config.toml
rope_base = 10000.0
tie_embeddings = true
init = "normal"
warmup_steps = 350
MLP neurons of a small language model. Each row is named by its layer, matrix (down: output weights) and neuron, and shows model dimensions 256-447. Each number is 500 + 40 x the weight over its row's rms, rounded and kept within 0 to 999. Numbers have three digits each. A neuron's up and down rows have the sign that makes its largest values positive.
After each neuron's rows, "raises" lists the tokens whose logits its output raises most directly, leaving later layers aside.

L2.down687:481503505472547515477478469573511489521503493508533482508512517466485317478587465457489516443494578501448447486515499463500514495527535513490490528468516526508448480507549482497568408495443413464459462466495499531501438420485474598490525501485471560519513462546534480495534465467546511419479500508490510536529484480482490551471491427562514525481484497517473547471513462509501586513571516416464502502488540502479524485557486487554515514478492535453500471439463458523534496574564524513490499492536527484444502506459517495488467525485499476510503479518528440508494473494547508481
raises: "his ", "the ", "her ", "a ", "their "

L5.down346:524513535483465457425514554485558469473449511500553497463497497527513405458471526512448502490533524488539485557597387503428513436524493523501529489478577468494473521506401427493400494495501528505460517497465519504521534447542603524561545391452564557567525535564444487535537451480558485532493532399467521486449506533518572436524536531514518459475530521513514464519516496502441560520574558496469488451530528519557495470549559487548462546498473511523435482572536524543522561523488479513470497596512493508448539536489522498517539473594485536523511483424471511540512520495459495472
raises: "to ", "from ", "To ", "to", "former "

L2.down673:535487571477443493514472517516484455487459425443486503481461505497422426474536489469476463510488438468493490454486573545517488474494495566591498488614542435502614582465532422513485481474496452509541464451507487564494453483498552495449486504442503512505459484538473470630506465481512544533494468558465464462520585435450512545515501510530509477436493537454444489541457571450478516558488439461565449512547524510557512497499520469466501555490372549504493524533487453549529464506486523470479584511504503501480503523524500501516536496483488519551496499493472516503519513479597461539
raises: "squad ", "team", "team ", "players ", "players"

L2.down615:502473503520525535502484448491474519529543513497444490468492505482475017511526472485505481466534511462475485520527522504542533462474458425541493544466498489505490510496515524490535544412503442530497494474500487455489516520527472489482439513488529525519621465542471524477574429502475459557531497582474499545531475545490506520509507531450511499503515502531476493469533498486522465541502501486513510498510487544502537502461491471492532489519566456520546502540517527566544466638524474462455490488479475512500506461469427493470515475534500522481435554492494497559479534455464498454
raises: ", ", "'", ". ", "' ", "; "

L5.down48:493556558488487524573510480525518477496526518543576527522491491538475168596548520452535529521565538452496497505515519481455530542549585459495492559522532506482455491532453475523471526532530474487508512505527524472537403505450472490491474472478508637565458544439432513517592471516567547503520483493474560498506426411525515558467574432453510493482488515462516502483490515505500456463495484505508435490541486502516548514444472446537540510483539511475502535504453436459541490522456519443540533473458499483488502519472492550427557500515498537415535573519541567543518546590584476541
raises: "- ", "\n", "International", "\n\n", "Career "

L5.down1108:493502539491530513479548498525510498534506499528503486554481550510475532517530455482486551442423517432556533499504563518526537502495544433432531471470536523498526520483533503542542500505494513483494471483515465474556455490547572473504475482523522430499479494450506448455516503542464535574458518487491518474530469544512442527463503457560477440522529466501554500425525509479460503467476548567506483479421453562441512516523474482500504607547473471522543487513531478557594533501554516526479431489520467496586525518461584495500409528489576513469482480531553482516453494574583426495
raises: "that", "this", "her ", "such ", "all "

L6.down481:529452504523503491512507477487527508491479466520542472495555545499518166469481507468532466515492504463449529519527528556528501473508412522432480563548488530470569524436520554443446513472524446536433450485521521448485451502581468472543531530517485542546505542517486437430497436550537509484456550532511541542525536529461477587448490504474544520498502503454473538420512519501471521494486456486450549495520512442483458476495482501461486496491474485455455487449486510464514511503537504444459479541527493485477535554526475499460514496488523504432539488536494473514509470457538543480
raises: "well ", "he ", "she ", "well", "long "

L5.down1588:510464442507503462598459522471545455512506550413512527416550483478496512514515505508415592534480502480454468521514499456442494510493500498590545543446509471505462440464479504589497494538485429465493473409418536423506486554480546467487498556506539509529449490500511525464533430494562513486516550485541466470559488505471532544523496478525595482452529545508449420490513487523516550413502514536524492511524493490483501453545518499509482495523496525473511469543546535466482471468475468558478518509510519537549496537456512481553475517497470536509552458493522535522474498473532499536
raises: "into ", "from ", "out ", "to ", "onto "

L2.down738:485490569439531411534447517534500555551473502495544529534512556491503194559549578526459507503483498482495446501480490519513532518502503500495481475505483436549552499554501475479465533499538501460510434462486503440498513539520534508551476611442562569489507510426445518373514560474525465494534466470571490550490475523508449495513479482418480506506490485465481491501516497543446479487470473563487519513485486469552576461536575501451528532511485478430458568479550495527503491527494475453531554443494574447533522489476448484499498509535498503520568502531477452495490550519472488541
raises: "ial", "ial ", "ship ", "ised ", "ship"

L5.down266:482477524520522519474550463479522494528529516519492507475532475560540500493508549483595554526455423526567454462490462494509474487527427535536514536471482482510550540560469451497542456577566542436504455506518533485463431502510432433515408561501484509472466539417524527528505512573556509477488503515513471448508511569484531531480422471493449399498509543545555526572523468469536499436536438461515587454548464549446559456488552566466559442480461429507482448568538481489595520544473460467568473553472508471463474544508480519550534465500464562591478531490573515414443461504487483481
raises: "hand", "side", "side ", "end ", "hand "

L6.down731:480519506487508474488539432579481525399493454492512412526468471540518447469519505510542525505468623530530492517506509491521547405577524488490489457500511469580538437461573526504562487438514461480414478536520490586458527494421461515542519512478532473457547519531403499552511554472542573429467561522511550469518545441482533513500549488453525489492502514481513515451432516480561533531385606442518523521502536443541443506484570426499515486495564506482523513469513464428436480525491501487485564527474531480544463529470497493459473505550429490525493550500458525525527518501452535428
raises: "his ", "its ", "proof ", "Career ", "their "

L6.down1638:481520489469554494577568518514496492528558563506480482617484504527480445519516443553577523500543523453542532509553535577504496594513532433522496502514565573496487508468532473481550504543490528562526495491513531522486521497437497512537514493545430466521484476430552491493495519579572537482464519597510414567537500527517452382497547532527513504506526487499511484457519475468511448527632404489507507412459519483526477497428559478510517527461453484441446485463555577477515473489459526518500527488515490436445491478456468525538495503461530491488462450513537459440493477509526456515
raises: "198", "then", "199", "197", "194"

L2.down1704:445527504520488458498464444528518513466589549505501491501563494483458624508573516452518493520501490498516521497454570488561512491490507469535485499520509509513495492531490440464523494480518525499483461492491530512521485535508476535498511500546511516530521477471463449446513528476509453508538530493488489476519496499506503625501540509449466452516494436541441485507556518502518334507466547548523494441502468599497504466444502509503524437496464487495458544527549500525543486584489500446455589463482487519497601525509485456539547469501483514556551579505426537491484509500510539453
raises: ", ", "-", "/", "’", ". "

L5.down525:504523486509502520491492491465544525497512530465454508453540532471494108498513487500457457523488484514584473527421523484491475518492461460462517516485526466515504501493488519519516543477537444529521437442475525434561516540528502548482483516529534490506491460559461373505541461467499513523509488566560545511495519497498469502525533470461466389475541489455464432495528532388450475418494504504504521521476492597561502516573559520466493533470493488504538545540508516496465491538501497486438470543532492507518544508522477517431499443489534507513507526494513505563498568439485441474
raises: ")\" ", "==", ")===", "====", ")=="

L6.down76:514511570480541495439564517430513524535473562495541454561538453476562487538454468464490546519540514417496527545540479504551474486499499495596543507500486443491479464491515453563469549519436469531483528455444481435534536409512540452512446483475637517514524474493464485535432458468498485459584494470570531477500431542427470569534538540484518566478465523480495438454512489462546554568593453515486524489526455537494491513508483534527519518463499475554525509524548530534486497476534482598520490415570495467542556503515501494481459498492470498453481494565537492462525486472570463506
raises: "along ", "together ", "like ", "which ", "named "

L2.down1665:531510478555502513531538552472489537539565503459492493500480483515490074514489461534468526480484522492569471492521458511490510485535483517479548441486442518540493510522537506523493485480493521483515530464459497474491543434530504475503512517483523497552533504517492508498488496505474522522479552478452489513512510513521461439579487524568494487501508476516530434506492468503507548513541485436480528494460497489471497496515566518545495527495536503491511504463453458482496482526559497487503521536466502569465504501490538531494492513466488537515527513508524384508554515497542480494
raises: "and ", "(", "& ", "in ", "of "

L5.down1195:516578472476469417548520497525526498525560458521495489534541500538490331449496505525508464459448485526468466612520497525480522479479498633529456535499511526534533485463535541452537513505495488526529565559537537521520513543541465536507513501508528471464500469508490510465549479511540508465457532600564420506504484454411487440454494506445483559519430493408421581473472463514539540425467508526530483527520527549486510541518536558461515488433561459554389452522578462503515529498552512527491542547457521537511435503578445456462486533505506462438537540546522515481516468514558479584
raises: "it ", "him", "he ", "him ", "they "

L2.down707:511468461515532458481530485537559497537505499491472477452505450482478343542469446518451449526452524484481473535506490561469473491473509421398456531422574567485515448466499522499524523477417448510484507465522473509479440480491485481495535605510532490542471525454460549402464478490483512457456440540440472497510453513502515504456531387465430493552517518427454562491500510483561529435489519477516457482512473434470455515511553396513559448497532517514497515492518543488492507532514552521506449498541544492520534490489521505509485552522521557498473528487491493510521501517515529497
raises: "all ", "the ", "both ", "its ", "their "

L6.down1000:502480533523459484573455542492504429393493496504486500511477586472462473571541490544493491471484519488506525487522518519538498528437511524475444389505590478489576508544433521454444537467478486548502544551472421489512466539514492482474490471497489498441530531480486522512448479486527530474476441502548517468463551504485511491499549465493536452502496475440513533486553489522455527596438487478508545525521540554458500549462470535509558479458423503490508509639544549496451539510549549483480483513521559517524476467444517479441532539444535475526486444490531516526558437507522530530
raises: "3", "2", "1", "5", "7"

L6.down740:506497459555500435460486486520455536471460512521495508562511484538412551485518436484537521485462457501512503497540567483529479508533545455555476527609473550550483519511527533438477427533538535544510496555524452486521599554410472495530440450495486433463420478487483554510442497464535535492546403547501478474527611533500509533453489517498478485455529489512412585508495486556474488457502564534474513550474521454479485481515477523511498394445515449560458526538499525486479506571449571553528514504450545476415486514519429478546477464501560454512536455557527475485504460535506558469
raises: "| ", "|---|---|---|---|---|---|", "\"—", "ettes ", "|---|---|---|---|---|"

L2.down1283:503471504491493479573533508500581470557514536462543505497537450510452235495533508475506527483472469571432506534444525514429520524498483467574523502540531423476556501562543476480537498421540560501453522504480554467489448517485514492530505471472415522536490442382544537489594508578447452472529496482542544501498539527527497455500510477461565503518560426576502572563493503534421499492511433526549516529478446458559472509516495547474496460499544566516484511550530519434537502481553497494521530507531505464529482474458543462438440526516521451477481448511505483477480478467462479545
raises: "general", "general ", "General ", "ates", "ates "

L5.down1625:470472485535478500533567471506434424457422504497498536507491538470573503487490517546543463533505484451494474558498513513490476441538549451473470480583516541475510488457505515475520485510524551450548394619486487546523492472538502458451562463472496522537553462486555422495463455458557462492533474533572461474474510427534515449481552513464471498538406516550490526496504515550575473477496524520453496539492507497501455444529496462581529496543451423482455464438509498483526467493485460520488513560455508432450512494514504511539451501419480426463479468503454529495463501490525466466
raises: "198", "201", "197", "194", "200"

L2.down1188:570527502517479432439498480529515531464506474553484528496489570496530312484489545499466566488502569437502519446500518492520507426509502542466502472476487477484481480561480487556534473437499541517439479472489512519514502545493472490489462519467492543494468489507492606498537447503478537479481444431460512491547524551502493463568443500507533517530481539489483522554485454554513465551509538473485464517490471381505460531442525443533448492436452415479564432527452458503535500536519537451465543489557461565506540467546558489514468537540502529468580568507465481518516504531506471540
raises: ", ", "–", "-", "/", "'"

L2.down1143:451465533433591475517409491436594458420501486520482525488465489517491672461508555431544514538454455531512537485516533481563459463497556579480488517534508518427549561490530528472494472506530474442514544430496463498417515518495468451530408538507504487481512511498484487550517518498508441523458509564496528502454493527537561536473536527505544525501552448542564471520491484495513567504507489501528485500538456434502498471498506506501522482432484481511454478489526484484472537493481485515542520491495520540538517550433511545531528426455560491409476534472506543468489539517536528483
raises: "ight ", "side ", "ight", "ards", "latter "

L2.down495:538545555539462444513568512436515444557466512498457531482508519557513393526544454462430513427508518470503506505478489453506566444485472443499514456496499480519515463500524491507506482498568509491471524451589515462490578538534475547521454494499462521470511518494504510476449476465508525486460518538402522482559508540562454459551518426539508502438527562524573530528509455497574600527497457475480435524555549514488510434574460545503447491480447514517460491441519466526561468619491474422507493509525475547449487526554597511545464483478515492518532501490524510464476534510454531487
raises: "(", "and ", "in ", "/ ", "| "

L6.down425:500553407485443481516495476491564497544453473513494475471455514489476319520563523517539518550548543502514450570526458560480466463457520504484508513540527529485491497485574495513532469544545466491458488474480523558448493399496485369482549493564448498513551475470460508530534441492475484440500501560509490546470498509488481477484500517535508505470520491447477523445455495524496541512513580463533502567457544436484530455511606516512529479488490428571476475508501533542554598521497462491541485523504525546480489468485492448438492489484524504493483445524445528476576432466463508455
raises: "up ", "up", "together ", "in ", "through "

L5.down1229:500523427525515574481490503507562490489470569526467469558500502491541476604470531500483443506516515544465493512488586442511481565481462450414537438478512448533488499602521534537454556522465489503531438523467496475507479597472531556519439490445557514467436531482460536541528457526525455506538504458519426465487536526480409511470530461461543425555409505561456443495511546549470427504478534511445496435517493576539496520470492494473479489509444465543497500571446462439463552553585517434484522515435506511501516426494516469569511506512462462466495536474398458436520453479527566532
raises: "Although ", "Though ", "With ", "Despite ", "While "

L2.down151:421488567515512435518526518503499493559550495466556527534576503458478408558554548465419481421475545548514487465514471504507539490478566497489527506492474473509536478523475531499599505512492507488461515473480467549451488500505555468450455530501425515498500477451542505490513466470500547481502462463451532549521492469523498529605491454512511508476482493468486518545499487663483519481566527461485508494509514473466493476430498562508483501414460520489517443438522503541498535590546500507503538540489492520511500501520598502488575551467529559483528507521482506485469516538526556486
raises: "-", ".", ", ", ". ", "'"

L2.down1526:503515538519535653501477586470526434483445576463494473526462500423465307451503496468475470493549516527427476465480524426501495434482487535536499497483471536499559453543555507475532515483513451554414481447437541451483503456511527573484472506521495563525553456524465518494466469502534478468497416479528548566477419476445510478487513468476488533500485516515503547466539474462519516467500491508491552493513504518537536520495470497513517556501419493478567560527493523542526436569544511539504541458442515435538507523424498538494432475471506413477471467543489415565480502546534451477
raises: "themselves", "themselves ", "were ", "are ", "who "

L6.down1439:450515502469472475432475500548522557444501494532548485501536511467429328477522551462495416553484494507469484492477509537506486493528511478567498454481499459499463524513461507484473481447530480490558476601505466497522510587473536486423531498503494538554480468474506421501564524471502497528452524503464490468529479502501587605506483460479482475570449515527470495510543481567511437508527509486575497447552503556541440463449512533510477489465403436529510473536574390491549502562494550462494576515484495520538580511467549487523526484515488499487579556496517507488485513538508528519
raises: ", ", "-", ". ", ".", "’"

L2.down664:454472528515491459477471535513515510462570505506553571473499517461547255526447515404490474488538518474519471532467514576493499444494469433495489512450521566536477536516629540513607581442475450563474518505583545492495525531500513462513487502560476511487558500457492504482506492512467466548494530518489536532523494566478523532522472486449497492508526473518472529431486582522460466472477462533482563469436460566526526549493408477564515474456481425521528527506474478636545506552472486502468545506481526532456494483456518498500556480528552505464465624450494496570595529484466478491
raises: "' ", "’ ", "...", ", ", "."

L5.down114:518531495470429459497428522510541427475497607449516572501535485490494441545525473473449481500473494508455540514409525528528536442490516492510422411535519528526512519528449514425486529536494551456464488477562435420433473526499509520551439520502539589518520482497535413447487533576518432509481474476556547496422495491492499472466530516473506513494531483520574580453542502484484570430495455580461519438469451530526521475602454501531487466566527510510464488536549565490514530513495523549466500533488559451506453556496468475539588528427521487510502496482562474474516493475430560493
raises: "of ", "of", "Of ", "times", "time"

L5.down632:489492486556475451485515540502462504474540474476440504504511514478413372524521483496551420526455528513508496530473543506552547514512492431461467541503551494479536461426517493529524434530477482469472542531552497608475474475416452565542574481531446595561512458411546487547508493432480559476493496543518509502581486505465572525501437488546447466560485469463513524520532444481526518536530549462480544479502459537503484509556509450499556459405495517535479581555550493448593514483495528564523423459543524504516549499504415487469520491495447502536492445490499476491423433576488513514
raises: "his ", "their ", "the ", "them ", "these "

L2.down1008:501513505542448469474470493493495534452477456499505424540500546457497422446511544506477484591479465528493528514519471446457564514512472551469506536480431504473536496558549500475479458465480520553513575481481490584473466509428516513526451444482513560507539455499468494493506490499526426448519510489535518472498512582564531412484490484438466549463506474467460438502490479535488502571537503481576517442529445521494481465480532517518465514504453480525536489499501476531454508547515529498538459498561579583484620471517558487424525457577538448505507519535536572525494426500489447520
raises: "to ", "to", "To ", "ison ", "nation "

L6.down107:501579526491468457478503494509507469510460483535527509533503489555520171529422497443464452533511548487465513517495495521530517542438503486509505492538456449477509497529448511531528519522481485482504481531513483444549486535500452525488529475482484537495437476489464501493522517561559489476568529519519569530495511469499534517454528493467502461494486587457498520460505483474508474501466525463460572492514497496490458547487477486501431417489499478471548518426446484437504483524517465427525464479484429447501490457489507529519479519496533522520474506514453462492505478516496519557
raises: "\n", "\n\n", "|", "Post", "Sign"

L6.down813:573530574477472541544488559497487564501514506473542524511488496462435149543544557466523558537509440488504506559519515496504471494554503496521533534544490500475436497488482502487455499535473483461508471454509530465492504474466432478465464507564522564538505525491501468520562529501513519508550501476459557485506449545540477569463540485489489511505490477510476525507553534499498499504456425491500537465503518544510499551483443479435520549473513482492511513514469535527465441614508513501526534521443532496485481515518562495506521530556531512408526555514438546509477488578510467483
raises: "- ", "\n", "by ", "thus ", "Greatest "

L2.down1367:442543488430470511500539442518484452493477428535484494495499488553474210514490524466526493481492501468462444530456513531520464419487461403526493511538486468545490524544467486510520508514464501491505483426500542490505503432460447540458478439497532505497521504574450459500497482466542448475539522489508460490479486473440515552413459547471522527509484453487435518522464489465493431504539516471534470485494475476513478478553545515497541497476488479503505522531500514493565481459487471503513517538511516465489514508436467523482472492476477478559480482465527487553512541493513514484
raises: "This ", "They ", "These ", "It ", "There "

L6.down733:490458416563504503564492439490453500569539544526497533436489512460523681547492485511457434447545491455502509492495524489484441460486519535458540434504440478520554447563484491461498530516444516430514453542443484493506432403545518514485443516547547557579560532504526444458587426546533492539469506476496590485554487526489472440539504501570429466536531470458443464504527538405458541492520543416484537541430458553456525561537499478556537497524497475471505440509476597514503459454511515460504480426432512472583479569466510527491522508404450455492497534556517477522494537512413452534
raises: "Of ", "of ", "of", "Music", "Americans "

L6.down913:492509517540533536494504492510510446525434564507503470450475482563501338452453499518489455463482542543438500476515506471471558434502587532524558526510437465444569563496566482548514526439487507476463467444465494439511495489541521547548436567552450450574562467489538537497511446494565510522480424527526484416509372626472492486496501522470554549460534476492580510491485552446559523539494508485450485488448519569436491495508525533495476549482483492489546547514554502518443527532633512521464483489483481478591528470478484513455459519513544527499469502513534472446440449508462523472
raises: "are ", "were ", "have ", "include ", "do "

L2.down1370:504538483567450482513497473527506486548597493441433505473515542452536270580472510422472559479535462504523500552503534508520510450482460476477505554428470487549433483466512503553573544447512455500514469527531519506554517510490499500508468503546519467522582524476467557504540410499484471496558523578396555536542569495428478495538495542474472440460493489532452513414504531487526476484481496515545501516508473527530524465476485469532509468479528456496432503494448469536475494594461540515482497485444481502482569545477398502435477469486564468486494521496505475550506534476497457429
raises: "' ", "’ ", "'", "==", ", "

L6.down1700:481493502503556475514498459522495466458541564497405527454538540509497481543579475455563557538509562452449505485538542525479432535517456450447424472456439471510466492503548440534496483492526466488468550539485496449499484478474541472516414506507513539548487539513510526526598544526514464537474518431572502485534532527549491515479528454496510467504576528496463495475446476519517491536527623508522497497494519490573570514480528482490537536504530518529489517530466528529550484513459537595487510476482547596557494475570577558478504493467530535520496549473472476475540531498473494503
raises: "He ", "His ", "himself ", "She ", "Her "

L6.down1614:458489519466480460519522443500480495473533513453466465499499492511493030483486518517502490525543529492517504491508533488485495533524492476508489535517490509457465477465512510569534510536452514504438457482535522501547510520467417513525482478495491493513501515512493495540520477457528526471524522484428516510540529511472484478545488470496530509538489493455490488485492490442515497509477525481477486513542479476490518498529502453508473485526524496504521486500504510465555522456490522520491482469509517515502457467526522479500517470478483431516473530499488457479498506502534474476
raises: "the ", "after ", "since ", "while ", "The "

L5.down1636:461515566518513452540519470500519419462491404492536502471585534546563480478415380422457498522478478558425543478445508575510453575456474484560514523573533529516463515503428500503458533489514480420483447543508519390502495531581575502537474538522518468491484564515518525431489481511557491568524586495503503494546531466487433452478473513436619542532458426503529487434504510500488513490465547558473466520557572547523446494465500446482535531489527415485509501587416484391534551475538507547534506470527504520518467527477518437539493474437474556502478565544435453466450482481535549489
raises: "that", "time ", "that ", "time", "idd"

L6.down282:536532529520520490513474534491541533519478548543503376526531500435524441410495525490495574522536522458522491515516472498523466496480528585520477542501492494459524489435511419544514514538449478482504533473531483519552531434551471493581471490472642521566551484487459486503497475482504517470518496477551528445472478482507436476550584535535548483529518474515472443451539533452534532531511532414455504473568483515441492468497500546567506487470511515509457497503524513532584522522550491530474507481508507477507554570501560461507489530555418510525481530603496461370530459424563461485
raises: "however", "along ", "known ", "like ", "for "

L6.down667:535508505539500575518506530498468485420466476479483513546518549519599353556535482461476463470505494498448526481524512469515471471520555486469467458551568489442483498499520463511462518420511536522511531531494435555533430462501497572535533519474532520563540461474462523490554527449499576511465524548494447548564490510535577507554533499495533538449510486492520453501536526468514467513487480491533527527483531493455493497533563494525594557542626482485504533451452436479460538508480439513473511514505547474501565535481531496480518454538494472470478484523482536448516545467484481466
raises: "work ", "focus ", "establish ", "move ", "study "

L6.down1039:502439413520518523458514496542536483436443497477416492576580503462471458530623554487567501488494507448457495553537514505525507556508551464464515487496504495526483464488540537429474481584474538481465513494523438499513566530519484556495516439478492463488460529445489484473505541520469489513464511479443507555492528515456499466488542486532474537489506491443454519482510466527438514468539479492498521571497542555476455499497512487469507519490514476494471520421469472493434588542495478508478488431507513511497514466501534500407439426481390480515482554583457493472449438512469477537
raises: "something ", "this ", "particularly ", "which ", "these "

L6.down1502:529543451533551452502485451435558510508524457477466477537564493455499390482495520469496466468439564515428553489521538556453492515442549508579508542535545473573484487539588530463551512578506486504474553483575517583483471431530424492481567454509490482511440500464508515506530455514544475451511448472503501498502500582501454470413489501528541515454478579398507479489476490431472492438542486478497491557480533528458501569510518549509498508529493545514439500547523553471565453479536537532487470516537561528487497521502437479466471482598519506486531491542406484509528481552531466477
raises: "the ", "a ", "an ", "their ", "England"

L2.down1639:544477526515493477488554420487505519504542510509525528453484543473514362535496574510494510495535496509541514486501532449544537457547474461574504544494548501517525489515485518484502500448558503483509449531546443500523578518525471472451488518500521500549546426454497508490513552474476511484492511515490508501532528510533507656569511507470469506466514445539469556482486408497521464548502547516531503463478461520511571485415529521492545506487485476499492514515479458445491469556534525464472535503470475474506558514497522478533495501491501505509537559489524455554495553480491510502
raises: ", ", ": ", "; ", "\n", "/"

L5.down1652:460536530497495523494546513451523576494473510448557577427533546547487488448521480529521465539477477349514482537537499580497481469514452575526530519463510389522533478474467425446463486458438501480478488475430554445475482482538477510493513489472531558420487440520560515505475573519489462429512464548471495521492447539505485455418512506483470479508568512495478438574542532448450513502577428513585478489505449446464515510500531529466508527498470517483539465421545555518504475438553468581496539457525548481509523417468584494497523446490472390458479522464539520499492583517513526484
raises: "themselves ", "itself ", "himself ", "om ", "ends "

L2.down1599:441496495483443526513479552488538485470525457562564472524536523500514334579448506507445550468491502489526509464519488444479493532555599488479507451488435549549532454470456499525542447502529547575496435578447570479446519411514526473608477492478540582474450449498543525529497538441488458532528501513585555560508512488499526521465524482474497510526468519476441506524542505536556514463524549523532451540523441496540474403505543569540499434571527495499452497478586538477484472517495496537469554536590470532500544494500464463544481493468485487494490533491460486521531475520477547390
raises: "after", "old", "after ", "After", "care "

L5.down697:465509506521497567543516444523500508452497472511465496519448535524476151495533460506565519451542546509509439523544514502475518517565489513483499526555480479440546496496479517507486514420524477480500503466580517485492580538520483526522521431492493537485489536461503499464491436569503524552507521506444475501471470493488492463462509464424531493391525483455461601447492494482524443549486476501542477522499527472505521515453489506538493522493536494483497520448489541518475505549434534475473479540508470459466555521478426547585446523469543543442467497484516508484456486585520502505
raises: "\n", "\n\n", "\n ", "|", "\n  "

L5.down705:485504553538419484535609518563484466502464498552504492481510466542515534510587470495491455516535581446532509485466591522529641480552506506516516452541502545483450509493477383536578435518549545433459565512512428518563485474498538451530482411447473484459473542483484519459519487513502546507494441535493503429520511486514452549516497483552486535492511495480524540488408432506491473450456553449561453457406458468490430405417517396544510532517491430451524526530452490527468503517555545464485549519556513440502436489451488536490455461453517498509472518476505460511471547478488475491
raises: "196", "194", "191", "195", "198"

L6.down696:483508484457462459485531493445460480493443541458590547558504520506480452506476482471490497563514519570527498488512530589401514500472466538497486426563581518454492553444580468530448511502539499488476468439540504494488490444485462487441492520501512580590446493507501488432529438428481527483487540463520483473514474512572518446433483497597507514541499529517517482413570436450474501466576517532530485545509525427518530439534506557516537441475537477529529442436438585587525551487539436493503474470467475477462419504486491545531530465485476559487486495464536481427544537513455447508
raises: "196", "195", "197", "198", "200"

L2.down361:582460501420447501484506462528546525479510520500561493443491602537463205436490548524517495588482482445488489443551528473532546465432483511495526525492577499523554457480523501497481468480510467466495521527529436433548522505515487503538423466498543499537511517409542518484522465518462572522497508511524443510471504506477532488551474493499450483491499524557461565475515507590542407505480468526468461556498412476517412558491581475500495537462508489528524586453451428484535562498474498520529495478506450492541570391504509508535505504462475473477554571492485467540503501504490444543
raises: "\n", "\n  ", "\n\n", ", ", ". "

L5.down1201:456511519478459463537548500524527460485472499486465477500497481473526001500497485457522521459510493505477509565467510480480520538476500419543505465530514501535479476547511450558529514534503460460473525491513539506545499479509509502501495489525489537521506504479482508508511465457547529526550549435447565527498499460440484525509499505480532499549519545467510477460479500461476442507520507515479546468520489489487554490522500490532559538477503519504483532527510510465512501462498490531551460507442514559502517504472463503484506510500479490515446523454517439501496460528511510499
raises: "Another ", "However", "When ", "They ", "=== "

L6.down1111:432493472486514475530492498475420451514487453442436504446476519510496242499552545479554527487492498497471514537549517454519496524529515469487495453492552474473474474500583501474551436546494502449541509574505542553589495498489452475504572529488521451527554481492545496591539545525575573432485539522472514528512528514538498569481511499587508444587498471470517427475485505500535543479491503511506496526464468491519481475578496472500494566482512509471508540468485475501541528554482465511509422513506498504513510493476478462461512441539504456526490530463493416477525515526425417520
raises: "the ", "his ", "a ", "any ", "some "

L6.down1462:493505492528495491538499496470557485538533504486506511528536485468446340496523481527565515489514455484517505499532565515520478503509508389494411419518487506508486496512469504513471488536569468503465547541471528521513508465507455519469527518510543500485490492497493474532479499528484473456515564504522434566503502494525566516510457512546528457465485515453486473485427509524491501533477535563485520509485549477540461557493493441486456564431509536546509465482503514479479514518499468506549449543489524484503527549426458536506526424483554530545522470519480439550497529576487565512
raises: "they ", "it ", "he ", "she ", "It "

L5.down23:568514530508442500508523490497527487487415515463413501450524482473495095564484509503494513457501506526479456539491493498431468486491471392482471481455513492504448509505523515518470530524500454473472512424495449514500499450469514488554504538525516512524505524550465530502504438481534494442558438498486506469493516514430499490495466547480598541485532514464545508488471482455493466534523535509530495513521476523516506497502577464512547532477538507514475502506520491548562471478533482489436522493476566477489512475479518547504446475580473463518517496481540470557513542464528516476
raises: "They ", "He ", "However", "It ", "In "

L6.down751:566519447499486494535505493512587482518500562444500529552511500497482391572510534522453558516479497542528492512488570474509454509435468418496510487452471513554475471507515435507479535542514525522481483484468543500502548430462456449528482526476422508463519501471476588527483491501526507447521525467522482485522567567505450527483486477393520512505471504479505502530424545556564417528436476467514487526511491501620491457499517484524445527521502482444530462553542473476529553478514555466469509553453577522522546514404532473469493524519529547441464446457506516494549508461531460511
raises: "Its ", "However", "With ", "While ", "He "